MLP neurons of a small language model. Each row is named by its layer, matrix (up: input weights) and neuron, and shows model dimensions 0-191. Each number is 128 + 32 x the weight over its row's rms, rounded and kept within 0 to 255. Numbers have three digits each.
After each neuron's rows, "fires after" lists the tokens most often just before its 100 highest values on Wikipedia text that the model never trained on.

L5.up376:116135167110106109129127177159100117122116145100079135062108213103104151104092175120109183122161154127198140137098134115125167165140116151151157152179130168178098106138092172159159077097109161100087148155189081195154211131103151145052106161143132120176103113135158102125120167112146130157100123046092147105142107144119145118111105126115115114120076114088118115149171161110135138083095075083175110153166134099095181131137117102190132087123190078144132093139104102084134140116155089126095157122117127096127104116118115159113106127159060105115100193108102155131157136141122149115
fires after: " in", " In", "In", " de", " on"

L5.up323:088133155151128205173127098126098119132120111105149116104123177139087133156116123157122146156133103106194102112066122129097128117172160051130145079115174146167114105057162092204130183162136161124134114147185096135146105129110119124134105135114106234128150137163105119068125129069151115080148183141148085113071146145150073136108155192142107078160143065158155141108123063145096093136193151122135134120052176154148065158129097085142190121128091144132065169161141158134107101134168149183101108126111112097095154125102137111135152128162152129166173128145113123116097122091117133137
fires after: " ", " and", ",", ")"

L8.up815:143157088105186098107156069148155101137150080104082136133068098136133142156107154136194121149076115150203122158148136149136082076110082058129176187061089204130201042149096147105146114134174104135119167132126173119134125123138123138159138101094136152160078099133107120170124102153115138137094122098093154153156149162126148134197136162190152139150166183111129149102159108157097127170140115146099104139134137109133101108097074132081147135134084126089127127056032154111159167151125147119122123101111123105096151064169128124131177110177084145109094095106177106142111112129181145166
fires after: "0", "s", " p", " P"

L8.up516:146114151153167068125049137081165155163120140166138114128135157075141125078194105103162143199123130088191146126069184151146057167134127097202156121150097151097179159115147167116151140108146157098148139126191112119127093095056154071057126071154148147083130146099175130120142114145128126102157119118103109134135179122134171183176135150117116169101180108108153109161192143163160143093139110109108197123176095128113076071173124170145176129089220128078152136108177152132130124143168088099108143107168131102141129141159130104114145111129101094151103144082134146140093094130101159118
fires after: " ", " a", ".", " an", " un", " the"

L5.up409:133169176157141105094110187088132192116142070146126156115131140100170097100182083095041101132153077156130056150138126111153117136109180090114154172074178112149192109129106114145128175133153151108120177139050175115094163112170156146099113156148117083125123178145125097107076144118104168118131128141084124123120129104127158146156089175116135138167092205072137102143154137125075151136128169136091125154083119128175155130152102155134174117121133144073110085179068111140144136141095144054121169132171155130114088160139210134118133119134150076070128140091143191116122098136185104020
fires after: " ", " Up", " chart", "0"

L7.up542:130098138121149090118098115109117153157116077153121195158146137111127122132126150137149118156130091053126147127176089130150126150096119122084188138088087127112116140187068170154115137122179103130136104125195154125118091075183133199145138141106138124097150155057141111097158213087166116128155115109117111051162126174125158164145117176114152125146134145186063153107117119108074193157161093099138105151118154117155127151085105119135151118131130091160158134142077131082119145109125044130150135126069090135140087122149170148066145156237126053111132132156062100139145110099116153117
fires after: "9", "0"

L5.up27:151098122127179104080109122129160104088156132122156147101062089118161136122137101099113115175106140162112137074119085117139144062152092084154103119114197113161141085129146119155110147126133126138188144098091171137114132108125133132110091143135194074134148174116108133128109205162128187111137132111089155134135119070135149086140063116171143137143138155127126119102136081120151129161102088107055115161100109089235103168118113127153140138190163097149067153200125117114116090097097195128178086131136107124088079158176122196090159105145094103093100158152163114128095113076164082110
fires after: "0", "5", "8", "6", "1", "3"

L3.up414:062156087143142138162151129184128113090072119117149118142135155168124142105112151152129149122164118178145126151060092181086087078130171100122077047120136088109119095061068118133149121169124124112122136164078097097138086182131100095151098129189113152134144092130132132153186090152126129156162129220197123135142217116109113080129122092177122122121147140109167110121106159110099074114084078184078125167125155119166132133183110100111133184071106148097094084130127127141135167139178158102126154140147140097221086176167118130114091133147146182108136193100121140096108189158084168131
fires after: " the", "."

L7.up909:134147139085127128087130109143141145096112144148097146200083082137095158156117193133186201117113126125192204115132113097108098151106123143141117153079112144136145063110080148136196152060103146129119171106116084140115128115067113037095162122150145166124097106146173121135173136121105078146110135121146144097156154114087186114103100080146146134142163125125061130154149085101128115132167120118126115178078097107149016080107138109126181125138133146176136130139137102065147147144102090144062169097148180149146135127199098176117153131126096111159167133161095172184158114129137111146
fires after: " a", " to", " an", " the", " their"

L5.up392:158130148122159105174064122127113162106108157140107127133113138056145111151103133121131158109088167118146132068137163115155128130134159123191074089134114087115162141111149103145163140122119098122157120091096059137120105154094102101150137096180110154125125160151122121157154139126115075189115118153179135107099113101142129138180069140162150144133117097116070114110151131138069103164102180123140128203131198140134096177104140094129119197108167119104076133123107090155090124138111172111142110145064095103098126172142103130125105097185203118093080173143080173133115134115156124125
fires after: " the", " In", "In", " in", " on", " On"

L5.up931:143082115117066141146156116118142110102112109151146139103108104149144153097130126083170108128132086121140085099080134078155121148160097155103192179048085170111080159119145149116069122132101176125175128072136102114134201108086132136092088157146117151126141171150162181138174158151148068108120124075138130083075118122166098193166121109109124115162143152138096177129125156120145125150096103196140162109128104125194109086120116152072135144131123114144082116108119160138107118152160131174121139132177109052089114209124129128109142066116108065133168177142103135096109155079151213183
fires after: " f", "F", "f", " F", " un"

L8.up777:159164085073084158134117131169135130159153109101134182115065135151136068099120073119135161139128171102177178096145054117114144143063145092082106121136130157154139117140145142147091116085110125130185167135084161143138190124141144118118184203148116122142136093103152122150119162087081103144139056135111171062113169132113122157139136064073180113228105147131132082137200125194114083111083096138142143108112072121150091128175165181096146192166146082110109122114125154180156108115144145130133197095094097112162061045120168100102167115149082168121126084118126115174110112152185161102
fires after: "6", "3", "4", " one", "2", "F"

L8.up606:102110132098068133086161098099059107086081134157133161131111114148152172107126091124154111072154141073100099096102078135117141172092108102102188148076174146156125092144146118121115167151115123095158142121064115121082108135138141110164159119157167134168112155112159112134188155190087137134130184143103059100073122179087128075097161128124100127093135101133143126116141131113133125089138136146143153150178045175112106133138099107142077112149143144167110205084164134121135137127117129118089109120172110111132172184123116157091170142202096177097129084117103073142116163183102223104
fires after: " ", "-", " D", " \"", "'"

L5.up853:177091143128085124143147126138162070154151132119154137180048158086163185160112081090144163117107150148094140124106073140155135162144107112032150161096162094107138087124116101165123179133108104174143128158158088174146126138165135122167107132143109087107133092160117085077168104136212108099120143096090174085143126112110098160133174207065149119135099159102113136119144129176077133108199097137126153081133144138125161145114135128170220142145148154106174128100183098074157197142155149151083109114122090116138145120156127049096144196062112098105147118105120139190093128123134135123
fires after: "′", "″", "^{", "5", "0", "3"

L5.up809:095095095150091137127152155104117142164114125134158130162118134064144110137164126106158118163055146061107070148147161140122169131128134123127103143083142169087060151105160173135091114129093139115075133126180184133103125131061149149101105137116127099119155122177106164080141117213143141091110060159153111139080120118125131164177129103126140095125116147118155101172090111144145170112108120136129115137128144140157125123176090120121203118180139135097118043132053097149108120132141122133135166174136106161116120164038158120110118150073164142082117201147010097143072162212153085100
fires after: " Fi", " W", " F", "F"

L5.up301:145101074145143153138162115120140163102132156103117120135135119087145165143136143136125094142135085151092147144075166163172157107120124126155118138132175152126131085096171188128111118216111108090119114162108206128068152138084117078136137120124088162108161149163225137133116136114123204129121123134214092111136025138107106141128082100074157177129148122113114143137102112128161129101128101115133116117127205144134155130142079142134118180155103125189158185144120129117160109165128143149165052140135129117120165130094141107129149081189099113074104118109098124140134113123060123097
fires after: "s", " S", "S", " Gra"

L5.up733:091141147123109203166133215141108166132109108162089119128113210106149081124135146124137137138167145134115155118073124175124062162089101144111090136057161135080106164130145157107162121142098108094198109107179110154096131173143120132066133117146121108135136138134103163125103129107103105082122111137163080123104067155123154099125123186112164086144131123086086079115120157102090147094150142087152144139135118117093187157144152190189128130128118128121148168166188145204115127029171228118125151141182166142122146110122074127105058068160145135173153156050123099155166097147120145132
fires after: " ", " c", " co"

L7.up868:100101088104169151144153125138110151076168126142113136129144112098142134120108184104158176113120135139156114116072151104080175127131096094117122152112143123104154076118093086119162119177089184124172148117149162124146167173067139128138082153134108112134170090170174150179135119098162092140151143101094112125095084174130119111159135131155124142159089142110088120104187119165114111192151068183129145166104152132141142155126138144101143132119145136206094079160162044173136141132094127137159123185128164117097148176104118135143051127225147149112104170134098146087070126111121116106
fires after: "s", "S", " S", " the", " as"

L7.up233:152103146057129131167128111171089078111125160221113132092164139139099125094104138145194192174144149116135150166110103111118146128125142133125092085158112100158110198042201116124097161092105146166158184146156099127127162124144139178171163149077121095142179112168134158098103104197077165168142088110141060087102167131128074149134105100113117129157153125111105102150183093169173137117118110129149066117126123109124102130102116166105105083181111086076152120114068176126157132131162123160119145069135120107129117164123159108117153116114141141118128091106105111120115134117199144108
fires after: ".", "4", "3", "pen", "mut", "5"

L8.up976:188106172144101121139139125083095181120117124140139152158140112098138092116080175166125099129132070137118161109112177134152119130116135148114154132125117149069109103123141091129084173162154170078129101161104078066182073172089193124114090058110155087189098073122156094077126122161083120152176189078172159116174085146170143084095159160139116154160190134091173142117084127143133078129142182174063168125127133146144092150110140130123185159159074159141132065140140157149146151145159145133115088086131062085161148154086181103135074106139093162155109126087080159153077124104148137193
fires after: " |", " ", " Title", "iti", "ative", "|"

L7.up185:138127073155141147147152165168111118119162111100142125150163182120141155144109117169130080133086116128137141154114138143155102105144106120129102132121142129096164154136162131166181098124119101118090114112201130109132136163160103144090129210135178119137135123142048112082114109156147110104108178120052147127117082127208090142170200157125149090091164146090123135159197133113123185143089129138180014104115093132084087206132060131122149116119102075122110172081097149199134155084115095142126128097106145136175124179119150138127068143143149109096084118087148092190077140136117132129
fires after: " |", "2", " ", "3", "9"

L8.up935:133129123098157109070109173161132160103099151139149095160140190159062127197166092089142128179141146131137110077126125128116162091125071131117108144088135112145094123055196117112101107102083123129123095155175124163165105081115158157097150120208197140097098086142141099090133112113119081144140143113134126108100131097153142146123075180156137084155107112164139227146145164118127142114082108101187173151167117136132093087133140197081072133142137176136179113060117168083093165106113105109166159119116119058183145153167134107136148055133105138144117117140143130138083133080210126179
fires after: "1", "5", "4", ".", "|", "8"

L5.up570:123202140142174079134103154086154145099128128136052191105132186113106159175114114164079142112163102105123095153119095100151145132148107095068196143100121093137143147125101159172137141147143173176113130134075116152172194171087135114112202130134124126158140152197114104164117167128121139153142105074153137121102160151139125124117137138106146093130227141180210113212114104100137160117148122104109136139153089122139100141117065151118127125141183101099121142127106081123122152116116085100110164086082119134101087116135155167105161099149110164096123116112134160061214132175066161066
fires after: " (", "|", "\n", "|---|", "-", "|---|---|"

L8.up334:162092102120082125107091089122174112096126127108115143164089140156108185171139090102127175071124114092086178136142056205188136082110131158063175106117174145128134160060157133113047136098153101111130157086148101165150092098158106136093085098120159156094136101160145118110096097174177123105140125121113087121159093158111142116135173130140128097143160109131131192150166143179154155114157078145047104165115140106160119130088099160095152083175145113129079112140143107090183147125086137125199180143102096147056126148165073148180113203112111160099094145131123159070142146198105170189
fires after: "\n", "0", "5", "'", "1"

L3.up445:100129186135181116111100191100114167095132123120097172112133195171076122107185119104130121128087116145116140112061160103119084123113132166156185157103136130149102123176162129138153156121106127123151145166148179104105105123192120122183182151105116178121092116078068121101078119077136093091114118099144161149088171147157109123132096082125118155058170193112119109130190116174117117148093129074101117160085191129159205122122145077115157085100115139086060190133134120160179105134157124127115126119131111114112173099126152180108162146154105157160137106138063121131119121152109155068
fires after: " ", ",", " p"

L8.up598:126109123108146133146141130107113138122048099134111167147124157114118126132151101133067087175123101139147131098106161135136215137152162209113090118125117158142120163158134081140118173122134068125035118072126113168135121160126133066152199108066139193137110098135087181064137090140131086148131175185101087153141174128084096072124152185096184114123146136120156144085161101160084191116067117146141156128119121113137121119113135158155111073072148112172137140152160170127142151159119080094108079076113094112151096174121123142164106100119098155122104120198124127177080139185115159129
fires after: " |", " ", " I", "al"

L3.up851:139117141138156122103148140153153183087119113136124122194077131128107152132180166076116107149119200094115101101138068096137072123117108115244101120147144179102141119138125076053129196127168106121125103107173158088182117114099137138140099132141151160047149158119103090118138121042180127112131105132102158159094095113162086138139151140099108141172104044136107121091143092141163059092152117070110143208145124143128140117077116110166144088145093113118111178158146224124129133214115117146126093135092158107170077141158117083139111135128092128164136112092093122149151153166147100118
fires after: " ", "'", "("

L7.up917:115145122092116112135130106099137091098145107141159131067052117107156093133109203149127105151104116153116143119106139120171090104097120141120201159122174124122157101097082141155100122116074178124082111115132180089133102124076144133142137084139075100123083117214157142114090161098104099132111175145169156107129060140151157140178115124200127110162108181096108087101129156132099159151156149147123153115124029120051142128133171072106152136118107143148110164142095134147165091115143088131137076136201095112102109102143105167108151119128156121106129093129124101105060050193089110181
fires after: " ", " (", "s", "-", " \""

L7.up132:085139175147092154142149126164156089130088122123161120092170151130140131171190077141179138139129113126058134099119180131119083072113121045111159143104112148123124123195099069113115146190138093083137075126136151167116093104194077123118147106119173150102127169055141146142146114173125155078107127108114147136060126169186050154082184121125176109133179099072103143152135143095132136094126103170112105154174116117103120107142124122162162106106152138135137094152119167091152124064101070141087154150114154073101122150151173105102049068137096149143124101161063121093116108153138163162
fires after: " ", " |", "s", " (", " \""

L3.up316:102149147102202140134144110105135136143201177194164124143113157116132149123225157150151143142113178092121110096147121152090105074142168143170119138123200131093128086095152157100119125106141165154109119087143124127148124136104104079116157157130095112101134176117103100174099116164102151123229097134122162143169158156059129089157079112091079204187128098094090087104067164110110092111141085091175131116143108087115094127131143104127070139131098001139121099121088094170136107091150103080135162096121115143076146116152138114120089109112142150090100173129096147144118160166181162129
fires after: "\n", " the", " |", " The", " for", " of"

L8.up698:173127130152126181183105116059114140143101167115131123101115124104217081080101181090143138124098119140114136143131110103093108123055161137095143142128110157125112122082116103149175142141179162130090125110156103135122128078130114114143118094145165187138137118140175119166089079150155096088177107154185182158143096118131066112163151138118143123147056177075117118157158134124148113134123139189136131096184172089058081102119116114126164115048085139151138147191143135080154086103118121106139070148210163127135037148138146122123116079144180110158136118156127104073070131164157150111
fires after: " ", " the", " V", " N", "N", " spec"

L5.up10:152135138044070089141083150104146129115081143181137140132133180102082118138114060135071127086110120152056092115148100137100084120120151187149087193111076116175119151122112142173119212088095163039140142118167205176107122100131144101113138163204124162107154128199121114071142170105144132129102199134142191166130101154090124136083170163165157133139096152079068128098101136099069185137128115165141167136200149147132148094162138164126121086165158082154141151107095132120149170132130103113111146194138099180112120120098132118134139095101169171192147116128090088124141143137110173169
fires after: " ", "\n", "F", "-", " ("

L5.up537:099192134123117083181106106104104180083110191080120122158132168061125123165127125139088098085146122137079160145149144167149107127122086068110123157142121117113107102150070192129142172145119146158129148118138160097145100152106081145067127142149088156113132164164070140128109123179119128158174095169049108161116095132135145156160076140149076087119119116141117096052103149184169106088157131143078185124207161118093108098090116102179181144096156088104132134153195149168129186118140147134119174141103139145104091147108106137141108131154164092119184117079099223149152134129059160108
fires after: " ", " (", " \"", "-"

L3.up379:057142093091121058105152091109112143075138119140129144140156153075141158089147171086173104133082117149107100160115191161117085148119150126121153088047096215161147162126177132044140079152134135143156115127126153157150115135067125124113113118124127149111112114139106162105126133121120094105108140162167110167084098086144072104106110124128105124088134144113101084115098116181111141119137139124117085174128109153223128100067104100074184041102101137132132108136109081140097133100096154135099147143094183204129109142148161224200114153119130167067175186137148120074091114083162125138
fires after: " ", " (", "s", ",", "\n"

L8.up292:097142151160164203127167098064124159076124206175157179067169153116099120146096115120103060167090107054101121081136138131096091143059147117103159094107105132163118147096194146106146151132133084117153128112082194147125131079110138149140149098116087188113115105140107131107110142114122100123103109179215137108116132180127107127132078130121120151084099131139082107119182115071155193139180086134138155141133146174156103076102124161102125121136132203147085154150108104125121158103125162192074090140118120144140160149149075182106109183165087147113106106141089121137127113124067099145
fires after: "\n", " \"", " (", "-", " ", "tern"

L5.up74:133152112110112054175133158086117171100121081148166096120127227115111075110154144072144029155108150138115121159068144116111078147078147126131079158125139147129152125114166059070157136057150160142104136119143106074159136123112097115140168125162153110121086156168185193099107091132166084095170088109191075148132129155105110160111147143166164102163131121103046088140101094181154128137150077174089142132186152092146154116127148126118153174151114146125087127095132147134159134192119139113034141151143191096069111098155170082140123156103108102148094155116140131088127164137125138104
fires after: " "

L8.up549:153153053118076099157121121092112150126125132143182134042140156145110172114113166132194174144090076053189136065121151150127178144149084109121121138111152098070105139154115118100118128142148140172138136171130079082127161158126173168111139123124117086146154077088144170131106148122150112095128103169092122126145155153183142193040103217114108119166131115183113128123120182126095219121159113135141132156063165101071143115131113179092091105120097115153116146137148119076131136196131140117151153125129136074115098095141170178112167142152151124122155058134225099089122154102145077138
fires after: "0", "4", "2", "5", " ", "3"

L7.up16:163142136105104093141147156103120071129138135075147143146099166088133111141180194109144103143162145098122075076075146112129134065136132149116192133177226110091119173175149160111190151143118140129124156130164143100199176120126090137038113130133101148115120145142155102146163142089154041102173121076087100178183109131160119111129142069103152113122099106101125108158117177051097126074162110149175139114090070108110131163096161156192171128139142061168157114180114156138102147139132115132124105113130154127155110135086086173141139114153128134126104100096141126065133133143112130147
fires after: " In", "In", " ", "'", " in"

L3.up32:135130102124173133147133074120178157146200118135099142150138125091106141158099158149156131160102119131205095158070137132130126128211153130020090109121194143114132124123141138071070113153149105076117074141124152132185085159093107138186208147158094134134114133120144140146122144120097126178131208171103183112133140136052118098105119136123099129153136202090102106110109165165154148143135157092118109135131093166143133096132192114156174109112104150163113161095147146132152104204141189081076100086145115105165147146163130057079116127125071117076113107137170088126064143130103105172
fires after: " the", " The", " his"

L8.up772:159090128078065065149101124113136045183093156078148076128145116096146112195137143188120113114109086064113194163122115115132107114156152073122122172109154074170133101112109138114156104138088152169106137167130148135128124096085157102129113157100146130113160154059145133201113155116111127104134153154155151132137106153119072124118123167118129114153152119062163136100117061162154181088211235164129163085152098109077089105135140042139182140170131097145107084133096156126146087178148132135156133153109125084116125159119102155116135117177115120112146129108125074115169104159102147153
fires after: " |", " ", ";", "1"

L3.up998:156152132194152148129150086102157114175111160186191146164154128155123102126172094135154096097093139140169146116079101095150115121117176097100120156147169062065124133122072133116079125120115109122085152140169091158148169177155159137148134068137120156136130123141138116186082187185108139156136112110161176092061102169073135170142095149176178078147130133126120119164111124160129094181069132180128128105104108105127128132137137108157119117091106097087092115055102140184141109140178148132077183117116141103140135107181097157114108126145175078150127167096126112049120051133101182133
fires after: " the", " her", " his"

L7.up112:099070124136159126149146145076122084147115106123160193128185100121089161157051158171072122177184131138102152106122106108136105132088058116098152155126109116136146122080174111108103171123133090123098208092130054131120149102113131142126130134165151154137122124119104179107151120104151146086162133110184161138168068142153128117112142165175129124113141145108167111136087102146146138091164110156142189188142055160103029146093142163130122173154148143123171160125146146117110105127143114179100133114192147141119168099083119130120160056101111167089123120088113076174148134157151117133
fires after: " ", "s", " \"", " their"

L5.up254:126142100108112187166112130068061117133138128091170107113083137124196134089079175087188160111125102152133113153077133115123149105144125158103118114177145133134129121122123167129145172153182168059155084135110109079146124083161073156137145075153131143127132124109121150116153087064132120164203121106161110089142105135153110146093161123137144181152091129144089126100158120122165101128129180188129098116145162148043122085161152099184161174161076104136152169136154093093086097140103138101083116162193138225075126185160140131154059066136100162106161122103105139164108081093128141096
fires after: " ", " the", "che", " a", "te"

L5.up606:065159173106091120160172134125136214064085130138125164094111163077140122150118117130137133128070085061110142121143128123123117150121133110169105126092095199133132091123172131106152129185118122042140148170115161139150133165125179157103129149163140229089151161117098129116116104157123076119104112130215107099117147082124135152099124096122146111136129174135112149124157176116129168097132098157160043186155160174117112111171060203114134156142111151140142144131142094149135143133139090121076169146103213151154104137166128095054074132136126088188113136108135192123161199110142148146
fires after: " ", " (", "-", " (#"

L3.up956:135145169116103144108180158154193149082103146110097159109035138106072092130146143129166088105047098156154145094149182136108190067147099106171114131075186191130123118120072185124182151154126128102145109126094189111115131083103131152117101167181156133136130184134122128162106146121091083105114109144175142122153090087078132091139110133114182086152128138162093101180144112120091102142096105111085121124149119110166144104124167163164210131133146075126064105118140104157050035132140121119108143134174092077186132129157151129148118133090135110100078140081120082134117114116145173128
fires after: " |", "5", "0", "4", "6", "3"

L5.up765:093085152188099073183120151123188127101106110153124095145069162074116138169098114122097172113104112124127118056124109131179127176146113178160145104125088167073105098096159147138148174122128155128180099118123161098156153191088121124132090127103151133142114143163159080137179136032105118067151146153117158130167084098113089128056101195054162135111109137102100154157096133129064109165184102100148154144161153135147158109083125077169132124116089181161127158143085133168135134184154137126133137109166140138135149135076142133095135087122129118110155170070112107180110171119084200149
fires after: " "

L5.up991:077124129181141165145123078082128075160072116171103175104149129105112101151176094194150139101140096109141172150146145092107077068164130143124070126099137138159145114142157110168149123115208123064120125107129134151169202099050154084148164123194112087159080135184158067152201185111159169134118167114113169118120143083103144089145134063138142134137122162096087090115136081156097191064121180118135105159103142170091131148144107093099143158094139110177126157120122154150132106149150102069161160189129147102167139139148118158088148116161120053140127122083054119130130124132093171170
fires after: " the", " his", "s", " first", " her"

L7.up258:129164134146111122106117127122145123094111105061097170202130162106186097119134141132090151144100153128173145187151116144117148108087158133113096173128160081126102133119163144145117114156113152127084063095103169120118054104062107131027153096163178114127136113158192103120019180192117162110164130096125117169131145063057109139120115171123145139162104080092109107172087149132135164049143081156071166171089101142126085134116131130104140177188129129103089131145135171167096118139125113174182115129125120124168162093085145148138168111114123135145152092087115128110140147166115074146
fires after: "0", " to", " ", "9", " would"

L7.up600:141136162109119115120150151153093082157142115083083143200036105147141117088168059132090166168117121051153161172153092114106139155163154099077127158135158133131120141117104124121153098177137046197138122156151110150096100166132127135114099159071154135140121134107070171067089176169120077102102190172137143146119144158195079120102104147166105101112205143129117149151137199103129108080114131131125165142113094098117101118188125152107104111070154114100118110164128137165136119074159127204171104118153113182160113118097125107089152139115090165120144139095128137132142100141134108089
fires after: " |", "---|---|---|---|", "|---|---|---|", "5", "s"

L7.up934:136182204105111115184123154133114108115052141172126096172171157115115140097148119114059147149109135145122126139098137169109108073123160119114130195105151127146136150133111159079093134179148124116162148159084107043191106164139101134146089181114114116117085139112092111084136160156114053112201108133153132142199092126144143160144128176126132114127133169000184172113125156119133193129155074114074170130113150100132169120090159106135094118148131134136143145074132130121135150083189097100178033134176078108151151083094139125101151136074107142139104115095153122099132140099147098097
fires after: " ", "D", " would", " D"

L7.up361:106135100124165071133147094163164180095160160125097127175162124133131128164139065131169112166136137087216148174128110135120083127118112081031016183092097157091159141148086118149199119144118115112115084064126148126120122129139086133105118100172139151120085160088150121148066089122108103155128145111160135172101151113160107131112141164172198164138133094084149142117144091128130146100144166080190154134145087119154143146138119134101145162130064176157082113111145098127077157091199099112129147161145180160109123040131153139095152074093169136165099101134177137082091131147148130143
fires after: "0", " Do", " De", " Bre", "We", "é"

L5.up552:123166156188115108084139117132117151088100138152127123128131124101142120164109136106112154168126125084152195124100151116074134154187151088123078163064173190162154102145154099138122100135109178142120104112175130084080165195135132097111055162170148138127133095174147146182196109085090169081125070163156134083137098103154107117120092185116133139171114113128139140113120097111078121140110093115170068120132172071152071111098157165147123149138111155137121104106146150176208102065203171190163137093101169069177150132121122171117153036133177143122171141139132088155105132157195113100
fires after: " D", "d", " Z", " C", " K", " S"

L5.up327:181079058117108110106090099165115084101181135119118137123148181131124099093144145135079148121109151147074124095149116131112080137113163053136133206128166128178163128104116090143106142136191116067136085118185118149145088076149112094138191109157127143148160130163099144132106173127145137063112140117102129145134169039152152189093164103160089076099109078144086093150115185147157131080134110112141132112133100134105117144167084135098198088102214123117092124141078150115159166073136109071117155173158113071129206198105139135138196093120127123156177112109106177170151116145124128157
fires after: "1", "–", "2", "0", " mid", "9"

L7.up1005:169113135117188161137127103151163134105154094169129136163153135135095139117135128084087071135131122110146165099097163116182070160071065162103118197103097129147181119111150143104122146055124127146124120159108096123101142185069140146077085127125157149129095137142144182105125114117141125116051107151056180118136128074203156146159203157141117170096149122127132143122120060119128136125094134058139137112123080107176092106112106159107177167139133148148108177099125143067118150163158123095147118128111072107096136079063133143156118061171132183119057111118127153143103078087143089117
fires after: " De", "de", "s", "é"

L3.up491:111105135125108103120121115114157059135146161195167132169120067121128109064099076106167098165113107146178108086141156101122123155066113161130176083089179147169096083120152194116130106145125144080109164128138116170189155168079160131054137123163152113202134100115093133143123125174096139108207140125100157140132129100096104133062141140080129135147127101085105150138155149125035116139140159195147140134116129140143101059078114171153163160126088151178143142102140122124072096187129094151106125141120156117133095107160144118132125103150206104133132133131090152152110120110139176108
fires after: " |", "\n", "|", " "

L7.up254:123129149116085049138132141127168156149110112168122048143090148165046116078175143129178162078094120092124098142080103116113117104113125148074130083160088107098130130113097055080148153156120168165178114128125125147129133164091158091114132150103155136145158198098064184085081208104127122088086175081142137116117105096114124168132100108144142146145140143185145167179213102079156131123106068100155153110148149132202125166097094110083178138154162146116070124177102116175094125086126176109167135152116094085151135157096157153121115099178137160138072139103155132164143158165107122148
fires after: " |", "0", " Votes", "5", " Length", " Apps"

L7.up91:118148151117156116182135081077131160097120069145096165068083164170079105145081159079125198130194101111107170104151066147163140153129136159183135105119133184072093114156130179152174115119111152142125168125157091141148110150156157120072113169183210188172131129136124111139139182138149136161116093176078154123096143135148163158146126105182133120166105173135138085107051159094112149133105118181123151111153154192120109175115157126145116119101142182171109194154111105109099116124140138106103100167144099131027142138160083096103151121177153086090128143167089123127095125089122119171
fires after: " in", "in", " In", " ", "In"

L8.up352:217154094111114131136141105154109139158126112135104126172148178142180157158063133152132104114092098156126123165117088102100139164175143089139110090145141147116133143094128138138129109100137103101092104122084115124171117104133095095137148141071215131123120121139158117159090139091106146135168163160130109119102091173115096162095166093102165075118145110115158101094153129194138144113158126132174124085167228158118133168156159062157137041160122161113106160129128121120145138069103166167090070101162135147143128159125182122088057102176106118114114145125124141161115106086139138085
fires after: " ", "----", " Vi", "va"

L3.up950:089197095119121196156124180066163151132109056137102115135085202132181131121158118111174123126068174146174064086113136096111155165153160102088136100139136101108136177121138186108115111082152115139115145142167122152136176190145136121123132100103139131146119142138123139075123043094178135088135108095102029146090106080120144193131165155129189123138108117117093114113119132158076122111070137130190090098102154111138116159164206087078165021114127148097100133119137124105143153119131166110102113089141138163116103150192156145141093093091165143122103109132164155095174123123140171091
fires after: " ", ",", " |"